{
  "n_layer": 17,
  "d_model": 448,
  "n_head": 7,
  "n_kv_head": 1,
  "head_dim": 64,
  "d_mlp": 896,
  "vocab_size": 8192,
  "activation": "swiglu",
  "norm": "rmsnorm",
  "norm_place": "pre",
  "norm_eps": 1e-05,
  "positions": "rope",
  "rope_base": 10000.0,
  "rope_fraction": 1.0,
  "qk_norm": true,
  "attn_scale": 0.125,
  "bias": "qkv",
  "tie_embeddings": true,
  "parallel_block": false,
  "init": "normal",
  "init_std_qkv": 0.0249,
  "init_std_o": 0.0309,
  "init_std_up": 0.0356,
  "init_std_down": 0.0356,
  "optimizer": "muon_variant",
  "lr": 0.0149,
  "beta1": 0.95,
  "weight_decay": 0.0,
  "lr_head": 0.00825,
  "warmup_steps": 26,
  "schedule": "wsd",
  "decay_fraction": 1.0,
  "decay_shape": "linear",
  "final_lr_fraction": 0.1,
  "batch_tokens": 131072,
  "seq_len": 1024,
  "doc_mask": false,
  "train_tokens": 611600000,
  "steps": 4667,
  "dataset": "wikipedia_en"
}
MLP neurons of a small language model. Each row is named by its layer, matrix (down: output weights) and neuron, and shows model dimensions 0-95. Each number is 128 + 32 x the weight over its row's rms, rounded and kept within 0 to 255. Numbers have three digits each. A neuron's up and down rows have the sign that makes its largest values positive.
A block is one neuron, or neurons of one layer that tend to fire together. After each block is what it responds to, as a language model described it from the Wikipedia text at the highest values.

L11.down70:077090122149136099109098117141092106150114098154098068120122134157105100151161198113139152094105132093132136171133080099137090127136119169176127118156162127146085091159124139178135134179057126115122115121094108132128131140129114080163152102069098146101099156138152107131082106152146129187
L11.down394:064110092142096104094126103184131142120180098153132135122143123107146137145160184119134124138183155103133122100141110158093143134122163131139129140163161153135154089112156071109136106122124149096099123131147105146174139154139074109099161150143146139143153142151188134203169089181128085161
L11.down450:149118130115093184144135079101108203148184167162076173113145142137126091198121138120118109157144156053097104202083098070093109105153195099134164135080091113166086129133149158187161189073116136083155154124128169043171115148128133129138139117124102124093103172086114102110131105137106124146
L11.down551:100167157173092127058135120162118099125092135152152082109107126111186128148179181104157125076130119166121141080102113180102111120117104110144106137154081092124132162136073133135117124138193150151138168116101142160186155138174102141179182118072156139174151154124130167128079113132146067143
Duration/quantity lead-ins

L11.down41:139109119182121086147132087125162148152130094111161135128105152106124129162122152142082100076111145112079160148106160110125117082118097133135135218149093079117139130104096125090145130094140146155159125112119157143157117153128115136115126136156140061146096117192091146089149125166083131062
L11.down389:167145094169056103139098124136142190141096112134183125099149134087133145063114140114087158065076106197108092169140147165112107127099130120108122100120138151162166097129149161167094114097086129100094088162071118110073108151148102117115132088112101158125108108068196153134106117097113110154
L11.down473:179179150142082099155185137126128144143147164139169085059137098184184150118182112121144124119214073104164110090160096173120155117074142122181168179135131126112148150132140121147110151115117147107105146117157116178104154107101163133095080108131129136169154204124131144075091173081177143059
L11.down542:104103147130140063062108143133100082119108101183133113163138067116179157070109135098113123153065154110154100156101111144107118168122074105157152119147093190171095128137149151082185153112159138146149168120064119120098134117077132094091123126104131092068103097107124135152122119125102098100
Place-introducing prepositions

L11.down419:116147130085140168122123110113118157101053104122082108116043134117165108108123085065150124068166181118125162144119108186166223101127082094189190107115107154128075189156140146126137181118116102118165168104084167081151081184100095146159101117115168145093119144113101134148126117142092152104
L11.down535:120116119161151164129087069098125055141138128137088095163152119143173127150122199158106128173067160154097110137045095082112142101136138124125096117149205179106116120235086157129152101044149129146130118171111119134143171177119125142063166099117135099166182183129122106117142157101109170111
L11.down580:130087151110122192160171117131134123117139079114086122178095166158120152207141113152133096167084111154102157233149117147159101150102177119178149133112080160144129178138124167091183120121132104147153140132099126101096147093087101080124154118159159102134131179163070178067138141150158136153
L11.down632:141131062123140137172110099115097104110101147103136186124108099144156124154114135116148080125158177144098153136100079115139112131134185092129188142085178152056113175162102159120171132100160142191158193120157193137100074138129104119131137167134125108127153104089079114139102132188078168122
Words that take a preposition

L10.down6:090126127113142126128092161200151198126128053136153116185201125136112149190099155152165172141138138127143044086108123100119104136128143188109116126161176087136082170064143138099100105087155135134133095136103119118170122162079055109120099172067103108089137155129128114089112125083101125144
L10.down219:124099139148107151088177169155113109168133111135150089130131120109141140101150149177115090145131078152181114197162168137140181109106081144125128118100163090101144134216092100073082085093136126108136110032121145127110139180117185138211143091103133059149085181153121170136124147085086152161
L10.down222:083090079130159071147140093113123188144104101116108161159145082143134135116142112110141127105108127198069106121145115154127177132125135120090187142154088185143101063166156126149123166136113150094146154135137080114124079137070143144165145201144075135130096098099125179127095166161104130093
L10.down223:122156129150116128134123098140118138091126100122173172157147104116130153060078094161122126124118122152143131141124124118046145108119122129115078149132147106100094124143155206080196076186162097101110087190084107133141115080212147106080104092167163118120064141156184131151135166130185068094
L10.down339:096091153142185088133138167123139114069091086089155138090167103141136152184090130093198097119115119122145118150097085145056144099107087120112141133139100129175115063147141106122150155190148151121150095168114165115083144179143119158142114072115147135178117120118133135117101152109140131138
L10.down392:169132125151055158135173132138140155169165083100133088101123125117128118124115114166119103120126084103108121199128159117151135112129177142121124161149163144104119151131098142080154107153065097101104115163152108097174149127138116161183137184076130173157135104128103220180112165131081071093
L10.down499:159118162158136102107140122102103154084135123192062171142076117117116127120137164160149145159083152082164108138129086118119127151072152107123148103191099143135121151146157178081150115146128097157150138076111110175138131149149114143169142061117120099102133120127159112122114178182079168110
L10.down512:092145055162110108096102148086126176119114109091155073114130106158189107116168195061155088103117164153079033158147137129129141157106063101141182072105055098174122089141108158147181114130162145064134105151198112154143093109127164155157102149164102101123199113127105140134136159155120132178
L10.down532:127212167159076089147151093124108145119133166087123129127161157134109112135101167148162105114105145186206186150093150149152168116138140129144151110117150128147098154170130186090220114143058119087099080132189137132194126139124133144131132080137151114141101149162073137131141182145133057110
L10.down534:152123088112173116186178131111173158107179151107146127099131183146094096113077134115149092151133131133103152128160089135185122179125141097125168114059131177151116170192117150112120112177160138167114131148187057096061112134077067132142055141149124150139109113108092124106121119107133148102
L10.down539:126172120137174086104113128163134247114103081123158133109139112204178137097120147164129158107122128120097172075123098103156073092164072154120133162102126180145116134128117121126157098164129135156127092175112093150125089101105101160132130124073140142046113104139090151106156069131134107055
L10.down567:178221106128158090132135139138112105202103125137182144098109140116162143104071127135190148161159076129111146110137091030138167142154198110112128105164104173184154158165131133190105087181097150103158099156110100142141177125110114121158066139113121122120070119067110177138065077124090173091
L10.down609:162149092104115152151153106151141104153125077145143158182083137127128119144153170175149146104173101112155144066052131108141134132130130102118140156109107097137110145182139073114159146158139141089108078112174198146123079119121110110095136136095161159151121082130176076157163130070175114110
L10.down768:096105149030140097096115122118078139087137118101150092161087146110167162152142114181160180120136065134114099175110155154140143188104179099089111159157179094068128130127160156114120205192103089043143091146155127111124129101135163144118146137112077109101131111131132182152143096233144165120
L10.down816:175152124107119100101094123187159155097103111109130148111151075098149120114060152184087116131115180194092108123111123085118148064128157098139156128091083142093117201142149197104103121076123133113123121150075086166112135122141076185124120138102096193138206119155157134073082133139142116075
L10.down855:130135253152170150080098125194189160148105092159092121118116087122172129141119126071116148121174137095117077160167127093162109117137061122102133127088157119085169154119138149147138111151101149172122166150111090109169098197138142080159167154102112087109199113123146074135144118121135069110
Locative prepositions before places

L3.down396:082085133145118145130121089133126142166080080180108147134163117160155184127189153145098134143125139172119133193100145098132146150085100119143174123085120125135123165116095090109142130043186147081150108137148232118148112163088097195183086053154163100097112167169140121166110141094127138116
Verb stems of requirement or expectation

L3.down188:125133118183130125148198116162103131091136136144145136144172105158134191126124143129150158060134103146162145109086143208166153140155136102080113170097147155146148105080101136108071084130137087084074118147139127174160111171041149153161124161128085088127155160142134143170136175108176069189
Word-ending fragments

L10.down36:136087114112117193099113123157129144139161111100126153149136160105103127111138149165125137145134124199192087195116109171167128162135136159146088102139113097155103146136112153221185197153151125113095155115119201108104135096104167137148094119110164092098130130127088131132160120108108101164
L10.down75:091144157172104159129155152097097155147137132127150096024106148128081122172146093103089137120166110104128150133113139109156161111144207130161126162167118110116134106148082137172085104144111169145131104138115136150157159124076132171088142055128158119149133124165108122161149125126151154105
L10.down83:121143162113125097149123118128134146133132143121154087138142107172112142121118105146147102209121127151159203141202102120117109155126170125092160111061130125163129149129111171151109120132123124100072140111137146090154142067162179102156142148128157126147145156131112132116060113085164172153
L10.down101:123135035077125138094062153093118093105161107182121076104181111144156167165121144083153101188131100124110095146170079133149086108077120146126151113117181111067049157078110106167189153134122103092102139156122105146104115132131130137141142106132172049195169129095146138137094186092129179150
L10.down102:062101093113108077085146139152040134119098121089133099085080140081121126114126133122097106183137136119164126104127131083129129105125178135117174169184141179110109111086165103118129140205155164094115112146073107115140110126109158102128085120123109110195080157147125154132125181080094118111
L10.down205:173072135108067149132104136051129136126154179085154134172174158150172126108128117107167068168155129133097175156102126101108099107128077122145144097081124126157139082121082098178090169126187173164099126110088162107138125109127144103059171122171135077117137120117168150140127179083136121111
L10.down211:074119143138120127116101127162123121125108106121145125155119093136119154118151172117168098057101173170160168153106137168084115092141160140113119152109153158079128100116086096106156079167127108100155087169108163154108134084111062150119105151134122099099124145133195145122123078117103084114
L10.down309:127182110148131119095121130156121085127113056132135146150110143116118144142120212146193147113152142091170166145123149079119074137185154115074154117105084117099120122098156141083096109157133139175117121159134185090189168104172092074130119163096146103124091118127101135115080146160145148156
L10.down443:142138159198189098099161066073120164112113168140117122169118124135171067131199136126165080132084142100141111149129138152098150095125090107128055085154139151176129127120147188100114129155161148122117080100110148112161170146136106144136169118080131111100132081144086126098125153111098111105
L10.down519:138161136127137084163121133125171162132136119201097129123092150150106127131172109143093133106165120131062179102136122187107146115107191132146101168094074136132169153190128060133148119057135107170169196092148150106122144123117211089130145120127158108088138163099096117124163110136116180106
L10.down615:125151121124152098145146166084092139122134077096109113155166166149119095145146100156117156120181182093106150186106159107131176148181162099088110126091081155143127153094102117140112115150083164139143120180084094157121080145102117113118160095165181108142150128181117125150090112086144133155
L10.down617:125156110135161166132174164142153184115134113145050133147183163115140110086125217158230127042106137079146158121162156157143084123141157125100138175151130156109114104117105111165114161145112109110119097138174122107086120183094107169162095127135128113152088193211120178151106177085181072127
L10.down658:097255197179108117127136162115151144113153100098115152159122133144090160123126198155153138133158137162107085130130094100084115127099164149146176156092076113136134105089105092063166157169139133139162110144055112070151106106210179098081108087039129083121134066141120096064062134124076083135
L10.down798:182172174204168118139128166193071167107118133144138148123109118088164145108124150142116175121110039126083181129140087100145119148190142192106173121156102176158186157109156132142146098098125129064095205146106176083169155157154083102149126136145166155087174175162056150112127100114144099101
L10.down869:152101093128113147180182152114147125130157104146109124105079141099091130131144212099123144140127175167148152087176130072147137120117144105099147081180128185202171137147078127172141148123104122169143117137124124126092135161120146117097142143100112119101132109120142142102188136128135147093
L10.down878:114172101122150106135137138127205135162122094138164171134140194130108059105177196132166055067132121107122117110138149099186100099093181098130136077094097115102126117137159125118073166144096077109141114091128151118133153120132182135153160086115180187118127141088076137147133192188086175111
Determiner after preposition

L10.down63:138119167099191131097092109077102177088158148131087087158121191127124150145125136113132130127042125144135129134128110106141123104083153145175129111155117107099096108164116049130103152140121100133158132095153143126072150126142105105073134201120123168085096120071146179144131117103176141121
L10.down84:156163139060152143125102100090092077124164133105108170135100145089090094146129131159178116104178129079103115124131122161182124198209138098149192150115160088116130141150149173158121095143108176105148196180100145074121114163087097137157131176133118134093159139116108103124177112133119149054
L10.down168:115125106152177176098164194137115124163139198157082128070102116113118121133140118138082169141106184143116165133093113128137160223136225189094103118132139125136094152115136123131085125117161173158103168140107181091154188116117181120095099160144109074131177127105123111147115141114150145167
L10.down178:116174128175080181143103081145100168169064111084176169182143158137135110194113155148098089129158111082136201136109139142145116110076127093117139140109047112122139123140135145094079188147109174122118105167078127061150128149190111142099113118153132068090061138166170098123114066093137124133
L10.down194:145098110171070175141155113125180144176160110117087160108119044143139086059160115093096083120114158068110190122133162163111127188117178137122066125163101068156116141142091136131125124090130197133106135056104113144148122097127074174155147089122199092220139131185087105107162137147141073083
L10.down210:084081128099116183089121130151124125114109138171119127127090083146134127167213106157123087134142142128136130095107110167098123129083124148147139106109080120119171132162150057188151167132179172090110138165142135171122140142121113127124117123153150082144111165115144149127117119060088125118
L10.down212:070119102156151141167100137182095097106110104181135122130184103105130068190118194106142134143089115128133094156104105131119184153157136143143110192096109179147098188118078141184129147141109179098095135152191172155089109158107083132075149187098125137161103095120120063105105124166106124157
L10.down345:138121158126095174092166179103116124129167107138172168133117164113063135147160179135135116091126132157114108113063147142111128093099080115152127124140133167122120071133155131190105106105128165093139114207124146158158116129171102109119118162107179119182168142122177093076121091126115100083
L10.down472:136115151108097107120129136088123159167149197120110052153126161176149141119158109137148153112135153128097119154102164165112191101128083169140155143066120141072162153175068181123124117109112120158140116144137123110118125199106066098181086146108126124170147115171167148101117131121196126094
L10.down533:115140162159138150123108075167166121097126131103109153161135139119104092129163118136128126164152109102122137108120136141140156187118137124140142121143145150144153138095193139120143164134112112090105107124147167187119176117148150150091118123133186066217175118064084146102174139127059130110
L10.down618:171119138130099143130088132114181131172140109156167086089103112123126149148103145102151098103127147048116112168110150150107123059076102175088117105148122194122096143147085123190186137150148182147071155086113119154147127157099100166081134161128124159170128102060069116129070085088148131160
L10.down707:089124116113110144105160092154136104131137153188102124088081068130144114118108157110123160171175128149161095074193143125123138136087134100130148152143117126115130101138132035134067127153074117184081133116104106118112186126134130153165103084107112103129118158139176130104174116101132101161
L10.down746:155109090093082151113072052131080074141142106122131137070113145115102144089095168145157119122149172094162174159057111142070116100135119094101160161138108036068118143174099103118163153074109149114158161122125163148073132112129130142100094125116055063127120129195123164137125095145123104113
L10.down784:087120057193154115106115137145125100150142121183096129161128174119182084143101104106147145118135083139188136085164098164090145183098127176163125096147088174166077140151138135152072088168155100115160105150099077103137134170152137138155127130105156120125087148136151099134147132161104092125
L10.down787:100082098096101121144121180162129139069191116084099146157144157137148102113148126155128143142127087096155140083145141156135162195128168140072204146156117190117117112170108091137154173104176178141107172119121142120127112068081103126113122091071106171135101103118124096132104166111149088079
L10.down895:178113131178087099155070131148122156103163164107148163136174117113135122112103078131123123128162096147179140128120068138119135141107125081153084114164119086098108157103146102136151080127125186145131140091159141111115086117178130149123123136104086100165147123189170125126190097130192110115
Attempt verbs before infinitive